MLP neurons of a small language model. Each row is named by its layer, matrix (gate and up: input weights; down: output weights) and neuron, and shows model dimensions 144-399. Each number is 500 + 25 x the weight over its row's rms, rounded and kept within 0 to 999. Numbers have three digits each. A neuron's up and down rows have the sign that makes its largest values positive.
After each neuron's rows, "fires after" lists the tokens most often just before its 100 highest values on Wikipedia text that the model never trained on.

L6.gate1155:464472490538538535484503551535531439502477520484499547466474514543533459501550476503512481532531474522523499464492563494507522491489476522478493579571477448517520458522492478495490491488496448524545500492480533488526444469506471494511499472522514462508505500494513507491499531531508514471461518532521519470477512490524538468499453501482475506541513484489540495544465482519456524512494476491532458480510511488520534484495467470497514490479467530477533552490478527545490505513474527533549531462515523541521515506471486498482498485532498498493498495477459532509466519502494503488469505466483502501477493491506509515546478501505484466522502472484498478550520468492475521503527489553495476517484506492499512527523490495481487527525526498486498474515520530513502515502492483
L6.up1155:542543506519515507466502524514487468492498512445502529540481518506456463469501495476523520469524498475437471477493483470463488486497507526467499480509521487505505470511511502508506503462516467557488500508460523523489451487526473472511502519505483481497519512517477554507494537538471495498511478474521472490491540502506502535504467474522440485484520493489527522532477469487454484514453526491537481489464490505506535485494504477503500516483510516474479514515467551485489484531502533498512588507479480529471499494469493522536520485485530495491459492517480518472461522474532522512522544529485514473486500474508514523502507490506498537472476500479475527508497458461522505518449526541498505482523491504519482500511480483485497504520528559503500491568486499545483473464527510
L6.down1155:558509505494517488517512504493516488489516527520557494507496489531489541522489506444472481474549491508474534498462479477478507523510532467529526569543497497466489529509497501489465496523493501487509534537448505512490501527529502574474484493506530481508476471478489460523481505502539505457506484494482507478508472507500481549509471473503548512541461511499498540485481529508514494502493506519511477489512510491512478512473505500469522443473506491495529506481577458511544491546519498472497495498544511504489506471478493549527495480490523491498489466462509495482485499520517515502454515511547477484508490473500477501511518492505525539530580486506529527485508511500467488493544510522496512510470510516483497427525522507507528495522499512473509470528503517513478524533526500
fires after: " ", "1", "4", "2"

L6.gate2118:513511489475509530501505492510508500519506491521491492477484524519494525522524519504492492452474465474488508494497496524482507497522502499495472474487499491462487518511455518463505545537515532524499518508488507506545475456504484475539498499536492484488469529548521517503562497482490445486514510498526511531513515517494530477528507526503511460512478519476540455501529544534459464524498508518517478527507522452578497488513520487432468473533520524514499541507470496493496546491532502484517486480459465544524500519508488536453469509518492505511469460545462454562512527494484481496471491504490450525507496482537544503525464481561455504512476502519473481523538497520574512554469534464522468488493474469450477468557518524489541503480515450518465507481464538511499498452487486
L6.up2118:499489489480494528471498484484527503549526521490471515494462528474477496519460512483484512496525486501480483463451485461468483518519521482501514496500462506477461527485532518510485507513515549498530534478491512490451479462503481480525520530519460469491493476509532568499472493506511530495488477533477494537507460551541542499527526516479540515507530503523499478471494502498434463469466484492526527487465479483529526473505490481515513517487498499505514513464498514479496492524529497499470460473511490463494512539521455528472504497515503492476522523472479519493512508505451501502446546529546486524507474518518542512451514515476481513484457504516484518484505496500550470514463480488515474517488500530492488456500520531505480530520516485504489570436502508522512506507523505
L6.down2118:502532537545461531516505458529529498500479465518552464501527491524514502471509530501535475446527495540533490497502509512522504528451501451507472508511513487484532525525521512471496525506537543544489528481449493522520510529511474516488472491531513488475502535513499530512537515408488493499490502500526514523492521523522457481487490498479490509552553504516479462519476486516479478545512541514527504449522511495543499528543524480514514492503539523540528519546499487511524496484538522492544515532535506492529512491496488508475513488494531488535503511511526537527527511500498501530519514563478499498485501488499494494503529468500477482499479513515445540496510491489475490539454490500522481475468471518479458526520526538523511487484500471521476500504486520545489520530482518
fires after: " ", " on", "1", "2", "On"

L6.gate1672:478531497513448483524459489467475514492490484515477505569525513503505471481475501535507543529464443489525524464512543462490482438478469486502486525494507502479492505536482534452533513492459494465512486524498553510555497495501495512490516533509480496498530540525521496510527529474501482522513476494543473494531516541480481497462500518508524503522512511522524477505521495465509511479535459525565492496498474502504504496467497517481488489545483505504498514475548534538490512530491478515497477565473481503541435499457486518488514506527526506524508472508508481489526485527482517503505466473511480489458478479479507524448519506502492478473520513488512518507487474517528481504491469485526500474493516496514504489488477529476506497515475513532559475509489461482478515484525434
L6.up1672:490487487457511462502535498464475488510517472473482544469497482531505468489504508504534537482514469533453500501481517473503525490456464503506530492511474555483478478500542423467508484508500490461510519520529514482522534523496477495527506475503505526491492495518510528521492506493518533525481484486484485476512537496489491477485504515501468510483477549483529506482529504498465493458547467510502502533456504485489478517486527511553479447454489485491490466535541486483511518506450513482509506501503481470475513492502527532478490476500529452505470481517492498512488476488489526475487524488512507471529444529516508504500524529436510476508560490556509509520495485494495513487497505509572548549491508463479489511549458496486513486530553503488491507530454488532474512510522562
L6.down1672:475498492485552555512480480519522497435535473508461518531515490520486513496505542498519495500476496530508486542461490476478470504504506486496495549549513519494499477506521467517530510533475520485518506473501479499538515472439520485530469527510537522473527496465497522550539524514491481506499510506482445501508523541455499509494518527514491502487503516534566534439485489501509498495549486503550487524500508494464469503504511499489515526560503546480503513522507499513515515540453485500466564482470464510525474498451501517462475493517495497528499507482466519471551454490504506500451511490463503490489474509526489485477490500574459509483523503541505494498476511481479532518514502473518549488463479519521504522504503504479533495508515485451513460514502451482529517478524472
fires after: " at", " At", "'", "At"

L6.gate667:528426474519491530451525482489518495506497492515582521544501512500521563514480496482479479493465473478434494499459502463470487485506481511513488494514479509510469495500502546516502468533523485477461502518486512567487545497434511480514468457535505484503461531515512508506494472513513493490492527496533551492548519474522501526544469484477499452506454496498488495524534481526570492461477477482477486499518512509464561505512499500513501506508523490509511507543455484529539531505485499481505461526498558460440515534467486502505492499473518535477528522464463468475484491476485557496459488515471478518531490531546469494513497500523522481556499512470491482518490440500493468517457492506503490499472529501528477473492512520479529487487476452537505453474505562460502512485497484
L6.up667:497531511496512519477518476507505506502560529491537452450537484515494518483448474491514487481483509539497476493480517465546523488470489497497483514528517520473501549493451518492461482485501509476508525509513549528505511514509488487492524500515488499502468497534516520521496510506522507505494474518514491499533516519505514503490508521474549474490553502487525509497494472472532511496493517485473491486503501475489489505498454498533506475478458495530487482496541501535531538472469501511525497477534470441409456516508495490450474504501496504460466486499450448510496513506482504495529564528508513492510518532439485472535532501453507476516477454508480425531505498504490460525501497487492492510477511513550490489452566499499485500506551460514498495522498517507497510494478512
L6.down667:506514512509496489516505502529473472520498463517482521494500460478524479498540507469512502490482469460520519533530499543488529506504513528502488517474503500475497513488521514485455489493505469499500478515475484481443513514493507527504488517490449492494525504531515525468513468522477538489527516511486511506516493545529487503505511488497475494535444475519487469453519488465528481475478480492466510464456464494505561504513549461506456477501489496520524481504531465498531520507520522516519509417494509500513496483500533487495497513519475507498517496498493513527500537565467487557500478477481510494495473500475477507509467523527459562508516501503492481478533542513556480485511510504500443516458469463474510453517468453510497497525493488506497512464462513481440520489515523
fires after: " ", "1", "2"

L6.gate528:484525485526526485485482486507511498534547485505545509494486505522497500498485512450527484509478485520487529480491508457479533467476475505501502511473478489469465509473503534446540498494445443520515491492496530524464525498469494481504477520523491434466462487487488493507489506508520498489427498504466465514521553463527477485505520504469486520511518472494487476507479469507510496500510467478470546542514479471485540494540492513543545484476519513501547529472495499472477521523527499513554448486515493508501552531535480461534469476472488503485496538543525485523484517517483534505485488520458504551481469528455508504507492515530516464504491487498504481529464520484503498524462482467481505530576501525484497558486530479467516499489483497502512511539523494469512515533526459
L6.up528:481477500471504480483504520528517485504464492470497496497494550490579534491452535469468507481479481527500525484562510477525468490484431487485487504526532502488484485494540523508517498499486495494496457522470507509520487495477523501503514512467517485547481522509488523522533486512525524506517564524501523541491460477509501470504544522471475471483480514478462487468493519492525475463516494462441513461541509505446477517509465485490522485501523523500491511509498569457496489519470507493496480452480470503488487556471485502520478488527510502525483489542518466540526503515505518496488446519491474513542509528488502496480491498458489420509478475481465511515487533525513518532490493493485544530525502509530481504520464512507524530538490476477511509505501512473502513517487471
L6.down528:486424473519498484523493484457503509523479485475500511498496471484508493511501452536469462438507536510496470462544454532520518459502470516490507556507534515474508507550488482481475503510493501537503494502481535483523467502514501502504473484530513492465465474513487497513526472482476509493472506500463497494499495509480509529511478484509537506487504509452510496497426492510527497530534515462474453512515510499530492453453553464484510505502519516498446520464524493493585452518507463470471460512447467479492501482487505496452475493478480430508495498492480486508494516490522479495497493517502531536505487458456518495511502497464476493505487564478515536470506490537482506508501524490478462504489527516523479519507492483472516447509511493535523424537462541516511499534476468
fires after: "9", "1", "0", "2", "3", "8"

L6.gate1430:524488531502517453486484493520478480482484493479509506508461494476470490489548504507540533486503475513468509470511499505530460469469509499533479505461501473479508511527493500504478441456484500530490524507510535483501500495501523489479525516532510508477547503435498559493538476472506486507495470518510538524462502502523501463471491478520460500467519474480509466520489517563545492460529518493507520496499573498498503550480469488463530518478484478548501512497517546500518549448536490533473499464473519513518533507530478516546489504511478501494519510511486447530523473463520528533535490509494531526548499514491534548500529539487503474449481439506483479473497518524541512509499455502504479484487495507466499490499468509498525564560514482482504472495522519478502485523525473
L6.up1430:535486493518492453507518458511501508520498503463498496543498465473456466528500515542470505481470499492483552522494501521516495458441503528499498520482470486449512485519514485528477472548540487484517528509518513497524488505537521521526476493516505527523509492465537484498499534476491457516504469525487496514535500488525538459469509509472503528461492528505492479509523485530513504503506518523494452485481533509484503498508466527499530533456536505520510535474500502485516550439550514470507491501435484511504471477514472525509515497482523514482483484526484516493524478535510482528550550490521470535539523520522542499502536504504501476477466510503519503454519490496490472517481472532478468510496487516512507472528496492474493524503458480503520489547489491498505499547544455
L6.down1430:488496469501528522499505516514501505505473498480509495487502519475513525492526523552498506496479491503489456482524467545523475522525492497503532514478533510539512479521507536493528517439468487542537524498520543493454489479513533466522517517517513498555451513472465565499509528514540473501487498500516409502487514467485494495489483473508464463476527497462524446512433480502504496473532517488452512496515488509500519465542521479551487497522474537500524470507492510500523516458479516513459501513545507506498514482514515474515463518543499475518495502541485533509506481420511488500485488517476506486483497503514502489496508491462495533483514486502533495485472498482546521468457482536451486505520510529528454455499447505454488497466506481537476520471508483469515477531489534
fires after: " ", " (", "1", ":", "-"

L6.gate2507:515505484522477546462517514518506446496496489496530499506515478563472472528493515503479509514493496466542501509490498474505477560522500472506462466477498454446529479493509496485503507524528466496520519537508576483466493491503548470523487462530544499529453508543473523449523516529468515514479520489510512487474479512516549457428494492532490487495508484502506495481518474531457500516474527490528477504462499529464512505513499531475536488498514523496529491533546532518506547464494514492509526482441505501442525522479530503478491490568537455522502453488478501475509554502455495467513491468473553484532501531459532522496511494500514484470519535497493513512528475532514508479489503486522522520505495493506515474489495499496499504520504485546493480513521477444483510468499495
L6.up2507:512509508510477513487475456493508511472501527500518529510488506498484507504506550479464524505491479460496506474496476518522537482462522494479500441467519510463534521517490489518481492491495491526505566508513542488498524483530537462518444506478461492485518511488484494508510544499465487495491538491477523475515507479495529533465466504519462521507467495501482507466518487528494503490534521499478521496506514555501488481486464499480505500525468512492484476488486482519487543498487496503528533527479528480515508479484517475511445451513525476529467471479475478483515471484495463499456500486523495524521504536455547540514498493528495477476532563498492462511544545505471481459498527470479482518506497495511494482567491557446500488512504517464498543556486544509487519494503467
L6.down2507:528472519483537529425479495512561526513490456511546506460546456494518525465523499508498482493522495484466516514522475492491500467521472480512468497502479522505506493544514462494497512489526506483441551522489538521499525471481535510495514497437515509514524487522467533519462480495488487497479505510482501478504464475481488480483533477546519492449504476508500515549491508470503493464491503455520544493488499473526496520498521504469473518481509478545522464484475472493576491494510503510494524515479479523505512519529512523499533495509477469480483501548484512493480511505561528508460470550478480479522487531532504459510502497457523500500499489526496507504482475491490505450480531475463472517520480556525507469444486512519516548533512495513520495479548503537501511520502464
fires after: "1", "9", "8"

L6.gate878:488483471526491477448473462512511507519504520511527490485493455491532497530493485512512542511458554481473543543538480513488546455489468504465485526459468482504490533504524495461526493503505452523474469527493472538487511474497483501524519517530554503516496514426497461523462512446485485463513496467507472491503477502505510513520486501513485474512558524482490528539528467512457515515454539481455491482519471473501535483514483466480462467518510502521480472539521510506505519510467484487453502511513499545492497516518471481522481502507481479491500512486507504532506518533454523526491513474529533485508506516534512502459499503481532498548447521454513498497488506507509483472483501506530512477516498531522510513506568482488531474498504524502528456519496516542548522497503527
L6.up878:495457484480493476449502496510502476517516480475501498500560513470539499511548497465514510495494544491442515517471469493491484450504437529490475497515482491505484482489522488488497513511515487518488471546469499528469503469465521548532537542515519501510532527493514469500491493480484501525481537495465503487493430539525495510535482522506472490516514452489521504535547480522499475528453452525504495492538486466518485501436505455494500461494480558507504501534500500505497485539461471471514496492497490540488568502531475489505478484475520535457496533505453542516482492500520476526472518451461524526531538517506531490479473521513537480517454517501509550499481536485494489511506500557554500510519540495481496500535564495462528482534497492523512484517516502512561505516496501
L6.down878:521481517545503520549472548510489497524495514511525542512500537528511525495527495499484494512456464570530520471558503507511498521488521490497458526433518506539492488505471468501460490489471471473526500501463502514490495455502522519518475518472506509511489538476480514516484554460521479494552514506480534522504479467494510513465493535447487483452488497496478527488538507515500457529541492518486542481497457513481495508507528513485523480534476491478514449456505472526619482476511512488547502483512491462532531518524542516505467513475486489479460492498502452522468507510492516498481533465472537520515466473488509524513532502525466493514490519481477501531517513498512529437530544468532505480527518496540525509483492507515502551486504487525505478457472473502516478518480489
fires after: ",", ".", " but", "1", " and", "2"

L6.gate2327:529520485509486522480501535466584476531530483509473504560480472539438503494580492470488509534488481501499472480506492497494516491547548500505492491529464506503462494489515510486479489484529487474503521478492507502495484474475487497504510478490497476466522489497524527470500503527461491549508478518489515486490488507485482536501465471479512455465512514454511461485484506500531478488489516535489517508567502492488492543466523488516494480471477533489498508495494463499500499496485458518512462528475477498438502495463494509471493524546451514492476513489493489530474486533495485531490503498491550507529524490551509510465544514511490523528508519469476476498470500495488466518518531535504504509485479529485546495521526492481486519493530512540475501488491479489457509521511459
L6.up2327:501457479515506483476510482480556458500550487513515462474483481493502500501484501473533491491507508506519470504505510477534486477554505470494478477494497512468520512508490511493481467494509464506469505507485517497517493504509512497527462503477526484477504510543530535503478519503480500554523475474449473451513505512511492500481479501499501498475523489488516478506481530501508479502538494516486478514485483496475478539483508513513511515492491493507518498475543460535514499516459479482530476517467507524503471505447487538495515527500467499499511482505465510534500541487455481510517552495488494527530518464551512512494537518472488521532546495462468472503464485488508511501493508506531534504452439475494508494522524486451496558469500505516489486469492481527480503501494532
L6.down2327:505524527490527447489464518491512506500494504471501508467476479466528523469507507525477440500504513501498493506486483504511495491474525523536428489521517438517511532485482481500523513467507461492470474518500509494507461502502485517512540507517501467518509493510482485499481473498521487465482516494515482556520487517466567506506507529462498501516533531500470509489519496541471478516496447490516514489494509487499486482475542481491515482478508553483471528481524503491460529490529479504521530527540476527508536439490518479525513487498549495500455492503494485476505530446504486503484525505504492486494455515481456490502464517510510467493505550515535503508542489516503496515512511532497473540507496520524505505469475498497533477470496492435503499497476470484498493507501505
fires after: " ", "1", " a", "0"

L6.gate1267:509489517463497459476515522527489520476491512475466498484462481501500540483558546533474511502502462509484466527493496469518482508508496514523493503478504477500472521507499478525499460471482488511508457476496526571458495502523487484534522482476500510506504517493516537495541453489536484483536532562503512457498509488470566454481480465512461497488506483488508507513551527479518464498515477484468473493473440523548506510489486475518548484468436494497490565447505544500506533517503491491480487498526502510526496520515528511534489462480484493505481455500472519491493506506525501493560494507495489524497489473468526505505535490520522516471524468524490530482521488526485482516522487502500510486439539476472563451502521499517479509502448494498534493496469503509505511482518484
L6.up1267:525532515482555510523515556477543487447514479479508534489479515488490526446551511479499487477494495502493467478508496484504464553522505501537499510509548473491466489503519524531477510483531502475503488481492513502523526496497493491545476489499526422519495506520494514510544461513507499517499519535507533487533511509503515466494466496505483496499530514464539530548500501496473502492458486492477485510486511498477506493512514475469520509458463521474477551482494525487507534508531507459487498520511465543528456529486476463546502470524511474494486541530454534503473518496500475521560558472459470489522461496524495443487522507492488522471530491452504490492440507500485496480503470519515477479506495507448497488509510494518494506477523494484532490482446496506509484477477479
L6.down1267:503492497562430518514477521504491531481512494509484502487500464506449525494516504549511515480486462521485500501460535504490498482505524505493468535492494467512491492538501471489508475472430486466543473471508521493487486492529461507489457503488538486510480528489514480482493459519488504501500474479447493530460496465496506519493505483501505484520482516481492491520511554465483509517540526513493540522526515496498500490528489501564506509529503519443534485495507496467577497499532459494498456512492451472517482545456514468478506490492516492504489508488481521502489538467538535469551496502528506548505473453500504510510481576497525465459494473529496476476495521503483494511497494496512437501517517466519481525490488458474506536500521511439535537509504535505504518496453484
fires after: " ", "1", "3", "°", "5"

L6.gate2973:509528508454496516481483488450534499512492526507536446495515512505495510487525481509476546473527503492536533493513482516492534460482537439459474484483462502485475496524492480481482514506494455497504524481511507514502493484514466489536489480500519466499511499495526506505541481507487506477494540506443517500547486480516512496464495429519544551531507532501526481523489481499468524526500501523506488480513495495498500518547487507516494510515478518502473497479434485552486505515501522476511500517496500496538475484501468512507505528491440479494502513547490487538488518517478511499517490499538524453535535489460480491517469479515507526492449540479521501503515432480522524476506542516518475512542508445501502467535502495518480536530531493500535506508512558457556514495493554
L6.up2973:483522524486500480482456517572501469506512455468497514443501516486505535470521481514518527517462462497503502496482497491499479504514455510543477530496498496502515502555479475544515504485520516492486544529499509527493484488535521529512476502508484503475514473539503514460480468498512550471509517496543464497515479494483436499464520497523502529485478524415506473498485483497481521520502508486493522514517471523572536520512461508527503505496459522520535544514469517522490464478451515492522486523545535489509481477560480486462463501509464503478507514487485478517529496513508497495462520491469502463500494550478470501458461511476519486482471562509508511524504529514550482468486497512528523516461507452478507502561517494485539482476519535530509486454476467489524496488531488
L6.down2973:459506490477489496505550474500490471490505509509499521489507476485513437501498523513518473496514511487529509461518486490513511499471505508489536471512509491481486500429494529511498448480519480522479503497530510496458460498513498455537511533521500527496495449464515500482470471512528486530465500495505515485479535502451596476495503521514496462494502482546538515493531482518501490508512522498500511503480526498496513492487528481510495485525514505502493523477553481449629517514521512514470484493494518483516525517464480474478520487503501464551499493501487503494495510483534527481521532471545532534532539495521487540498487466462482487503525483546514469479521492502500510512507525511419519502507499469515529579477461469512483430499515499519522456521455541479492542488499536
fires after: "1", "2", " ", "3", "4", "5"

L6.gate913:459503547511498515495492519528506450482490512513487497530520483543457514548455503478441504455553505477491487536533477530506510488568524521485430502499507485459460493528505495524527509520512471514516489488495506477511508477501508462498510529485485494508499490470499502477504505479461470484521541504513481521493493484510528513510476477476470502485504535489465511456475478478513461484510475496507526496499539464439513477515503457486514518496513508475457492482489496498506537497492488473480492549515523482506490486506534495501488494489522493519510521531488541472511488509530523510490537536475519512515470573433517507504479476524483521473488520450484467527518494508461490507470507518525509505460524500500529519509543523507495489482482499521444487465517440504525520512458495
L6.up913:465495471490523532520475474475498478524486498512513498534529502505461507508469531493496506501478501521472513515510493500512481550490466530488479474502476510502477496502506498499488527496498435478503493494495522504466490500477525464499502490471481506516483514502488484467478440518519487502460538495478485511521520493492518532520486503528524512475505486541508503497503486464514468489488485519486520544474530503495508485490510477515530465504507524479499525526495443486503572477521472500481490515445485532516497467550546485495505528464492445537514492506482516468510499478529503505465502524480547488528498542469498464526495487471499517479465506492495470496526512479499484469505508492566478470516539511495492475470523546516491556480547494511506504525531469489479496518543473
L6.down913:477515480510469511466491525476485483517498481510508487510541481530471493487476479510479474459478492501478471438521470508518519505476520492480451470480434521494470536558478484509517515501522519501496506545498494442514544468489486512527494484511519504523518483527488503491479510482510523500488473477459521489537519454503510530478502540477498536499523506517486509464478486487460460511479540522518522501527524514503485484469528525530537527517517528511542485478483504485722522488474497536522464513495489483568513523493481524460487476517482483454522514529504503510496496531541446512492491515464512452504514496497526525499511466459507502483517511472470524455537536499459540474484498532493501463484469495468515514524477471496498513536524493514470474516495494510515487488440506
fires after: "2", "1", "–", "9", "0", ","

L6.gate320:488571500516479506528487479506492452507479474478502533502537500505491553478473479457515483531541497493460520510542494512482509479519488485467476504525534471490462507523459518525505464501461556507537546505460511524546477521465501487482491514525532524501474563532528484481484461508500516546506516529488442481549492497520511482445509523512536513526508520498503490495511491480529485496474475498516507531462491525511486499474473502469512490443489489515515476517480478534483535526458495466520485483474493485505470518479514471477491508479481504486524495511502486501496451521465551503490507487510521495530518482517480504531516528512500464496478478468474459477489535492521442528547508461503454499518474504514470504480493531481496539484496442464516514486522515542515505480509509
L6.up320:532540497527483508519490526474484502512428500485520539518491482494486518482511506462493543505525507555497491477478524478472473512503500479505495476511505477456453508556480534530483514488527516489491519486510503507481504546545493517554501462556552480499535518535471509480492502477505535538505523508504445508505491512508457502499486522463544463476480481526482491539496447501510495469497496509496566528495498493484499495515485507491522506485510481543488451482495524486481504526510515502496458451491503528518490539482524501457470515527482540509494530458498433485509507495487506497472526503524546467514489472507511477536517506474517503460481454522553532512465484503494434539534509481518498505490495499491515484482513509537521516498523484531512487478520519477514538515521470
L6.down320:497536499493492527483488517481478508512480460508507526497481508517507535519557523483529479488541514497528518512514464513513516508485515528515521508521519484529533487453484440507477530539526505458491506543515506502488527522499510494503538474491518486510488510525485497523479538515468516531497505551499500512496460447478496515487494511512506509535516494509524495481467529463530491553507447511486537485527482489489529517476501494522458506517515450503517513491498483498509515479517476534501482498455481472496493503494494502486489530504491483528522489494510481465517497527522527476527499466526468515540526528507456481478480511471524445483516520490451487471511504481478498493511448497537475431530497482480492546487513512501484509508466521560463490495533516477376497498530509
fires after: "1", "2", "0", " ", "9"

L6.gate1276:445495511512514499520480493535521521506493547487465512524488510484497493523491453496507499514487469504492479496478511467490505429484526491565451493524527473496468482498519531509520490479503489515491491514453501539510451494495519506517508470476530482449519499537496473491474506499508472489536520486468488473504449504502519508482494523481535514519496515484529502510554524497492491516524474559480464533493498457475536482481490542514480507518467509475494560500478481526512514470511484498508515489475476509499471485502458520470541484510501456522511503513490485510543526515476553529501461474465503463496530490484501492503478504476434501526510514499485476502524474494501498492481490475498519524511510472530493513514473537530520522514507453510489486484475518509516478491529471
L6.up1276:491477516492488485501510486454521495489489530529477500519494496515498476491505469467500497489492454475509487517498520508485509529543467511471491458489477495463504489489488533517527505515506435536474512506507500476505503517513494530492493500505532492481483459545484493526470493504473488446481528532487493477548501561513507508494465503454534549495514467545501536540511504507474484489475501517463470483464550479447531499469516502508554462506487508574502487500527488489519524521472474530473516499497516495518553535519440518497517476479496503535489514538468496530517557499493505477454497491513449526479482510473506555509512488534517509469517522501522441485511508524511442488500553506542450494507484501516486444529498540494460497531532493502528523512468526509502480485466493
L6.down1276:508497488495478500510519466481489521522518491558487511497462554521487516502499545466540539504499488479457502534483487527500479505453485514471544478509542494489463505533462466450503488525502493509545512547474499509465489509488527499495500495498479527526490513544485477515472502493478517501507525550531518527509466535498513506455461501534520524442525454522537511473491527435496489531487546473507513488532516476563533501516489532500476474534498498487544499480481490528576493504472504503491514521536476511472480502507500465527502482480505507473538487467525511491507478553498486500511485520487457500471548500476498506503485504482459539467510458514500489526570477473450531498488493488491492503490521522435497537513483512510510486536504484474475512446503533541481507497484488
fires after: "1", "2", "3", " on", " the"

L6.gate2800:497490484524497483477482536518476481500445463480512493476544475508502457458522462512529524516512505505501503508530501472453481479511466470491477496493465468502473510526506496462482514546522487511524470519473450491508520453517503506465454476485520471498487497467483495526514495506495493514500461550521511511475502494503505489474481486492466483491509494526513462547520469471456490538515515486506522490446487525534461450524503512485510520485487488559513544505504495557540494496516468505463527536467477503512507500504508452500520519485483510490517516505498532545521507548505490490539486518534505485522494473446546488501505433534462485494510540482493492505530492519452510476497505544498481539491470561491522468502500514488554499530511532498527496487519495512527494504466517
L6.up2800:482458493471473487501497542502499459526486486487511457464531499511517449530502469510510566505504515512503518493547507479477485507540498508486499497506500488500469471512444488433493491533489480471518481534471499458511503437518465497523496426461515510497527526492526514473499503504525506525508483540514492469514476498482462452504470504500491506491487511517513480539527455480465477543527522461552478514487486520493508517499538523519511511514480448563487509524526472541511498461500491508508530497464478502516508510524479512455514498481505497535500527527494536515549521507521483485469517474507493495498534479482518489505468438510484502519502583525506496483553481506468535482484506548517522534515468499464510472499488501507511498491497504532530542474519501536487498492451531
L6.down2800:516503542516503506535487454527541492460487491475453483527508515470503501510511507455484471514519495494552530477474479488490513566498502473513531469495536501503510471503478518472475513494522512522507467526510471482472471508452459504478480431524461485528467504543522533445425482479519460483441516512531520476502497466517470471518457492456472457492458498455478496505473536474495511504518490501495471487536518460514502510494526534488527521529507458473435491477516472478613507506518543468476487467479506518493487469506479537504524471448495507541499528512502440476536499510502488485489528468473497484501484499489478489505471481505523494476509514483537488483513509499510505512472507528523512481525482466497515501495514526464464486479551489553489515479474512532457472507506487
fires after: "|", " and", "-", ",", " in", " the"

L6.gate628:498481493483470487533488483527560522548522503488494465462455479501495542465511504496492458469532498493529496506531520513475565503543463541479525524471491526503473508497494478530496446452515466556525509504515489550517475499470468472470508442539476465535493481506514531486554478506491524480476476518534476546467473531462530488513532500507535529495509516506508503505575533516508502465466481492465501525496461517519512481529516497491555480510483518499506488486535492483486481526480485529522459518480499480496468490538537507528498496466480493500526479463473453493458491502495478496480472541538499489531508483487494497476509499524524527501459491514544469461457531548513502504528459524511483505479477474540536479498492501517462495485511494524473511476456514514515544495480506
L6.up628:476475441500490497550504486522501528474529529498501528493463513522518538492507495478477492483477477515505467490464462469519480523516510509464468511503527509524543506494483490525482487539479465509485525498511498507488496506462499508505521535502512474481473434497497514521498488476503448502479521473533515526471517517511525467481497484544494501519539499470546504488466531524493485514483508499492526539474534512559509465547522519441504482524507478530504503509491496504485515539502539475418471480512482493444499470488519491489452525514502500486488482515485513586456496519523509514451520498521531481514517441467489488495527559513516452504491485539502510504489479500527438483517524528491498524446531488519515499464505526488459487434536504506464492506503499469541517518450475
L6.down628:467488493484498528535459468496547475489495467488527479477535479520501455461516500532498514490516528465482486546514542541482476531487494503522505507485467532472538488480516475471487552496469504488470460492485507468486481556514467501482489510479496509465486460470466485426504502465523493472474539539553504478488525489516517504520459518526530433516520493520492515470518502508447505476500491493513519481504466543501569546471532485494485491498531510500533526434517479487485475508519520528493492501525514512529467526453510504472511497504448478500499533461526486491498497484486467510487472480543525555515445506497519505440504507547514505480498513493533465466514491541489520480520493475477520483466500473505515442506488538505503469519480527520474491538516518484484508485482495
fires after: " ", "1", "2"

L6.gate1242:518505522510455515537522504480470496518516507525515499514505476519496528413508517512499521515510492470474532483504511539449535528523535484497502473508453487497520490488459460508527446508511487482488522527482538510570511515474508525460462466541508491481511510519492487509487472471508521503533472519506517540511504502501478459490509502527497474536531463528524545488529461514523519510505484511515492484499542511517477504507516475513504444481508512486492493492466443536523500509498486506491555499449553503519535477539510481461475508481542523497494496491488503493494505505493505476513533522497531492470492508518544497472489493489548517499446525507510511559505481499487514465487440484491506463468499510504498514523514470468481500490504472483494475468554489511505501495538509
L6.up1242:514533530478496491469493471478439509476545534448499499547530501495554514516512505479558463554525487494495503483514511473515450517500500534510486464527469494450516529527546518497470523515502504502520504522524487442444486519496492493522469501464472479453486515435501495460515489480487477514503517477504503474524502507489550513537481538511500488478543482504515504474564488479522478476497439485513573493513514489483508514490487504516542526490496450544476491532490524496515493469476528544524488512513509469540485516480491537504533512506505528509532463492481481481488477470504425513501501512535487500503503509510532486539513504485539513488509510515466474489499505495490510527506516536490510484595485449526476489521515460468503505495520484488548518500501480488476513515510498
L6.down1242:498518507516466506520465490480498484508477531499503503500507561462551495521492508505456450483519499541521523545532500463507495493511494431496471519509472487502479536456475453502543495492499503511477466484507487458496471569530509540512491492498522459480441513543526490534502516488484447490474510514505486507486524457489472514470514497537496506486502534511490539555480533477461521449480482492521465496474503535441498500506500491508473498511489492503503513511490485557556443488458502525453508520497530501508497510459506536506521537498505452530479506533512477508541519480522527542522472493519495485508506493523473488504473497476516496471502491473488499496496500468481515487474489472505506501476531519512451474501552496487538515515539534493512483499491516520537497467519510
fires after: " ", " in", ",", "1"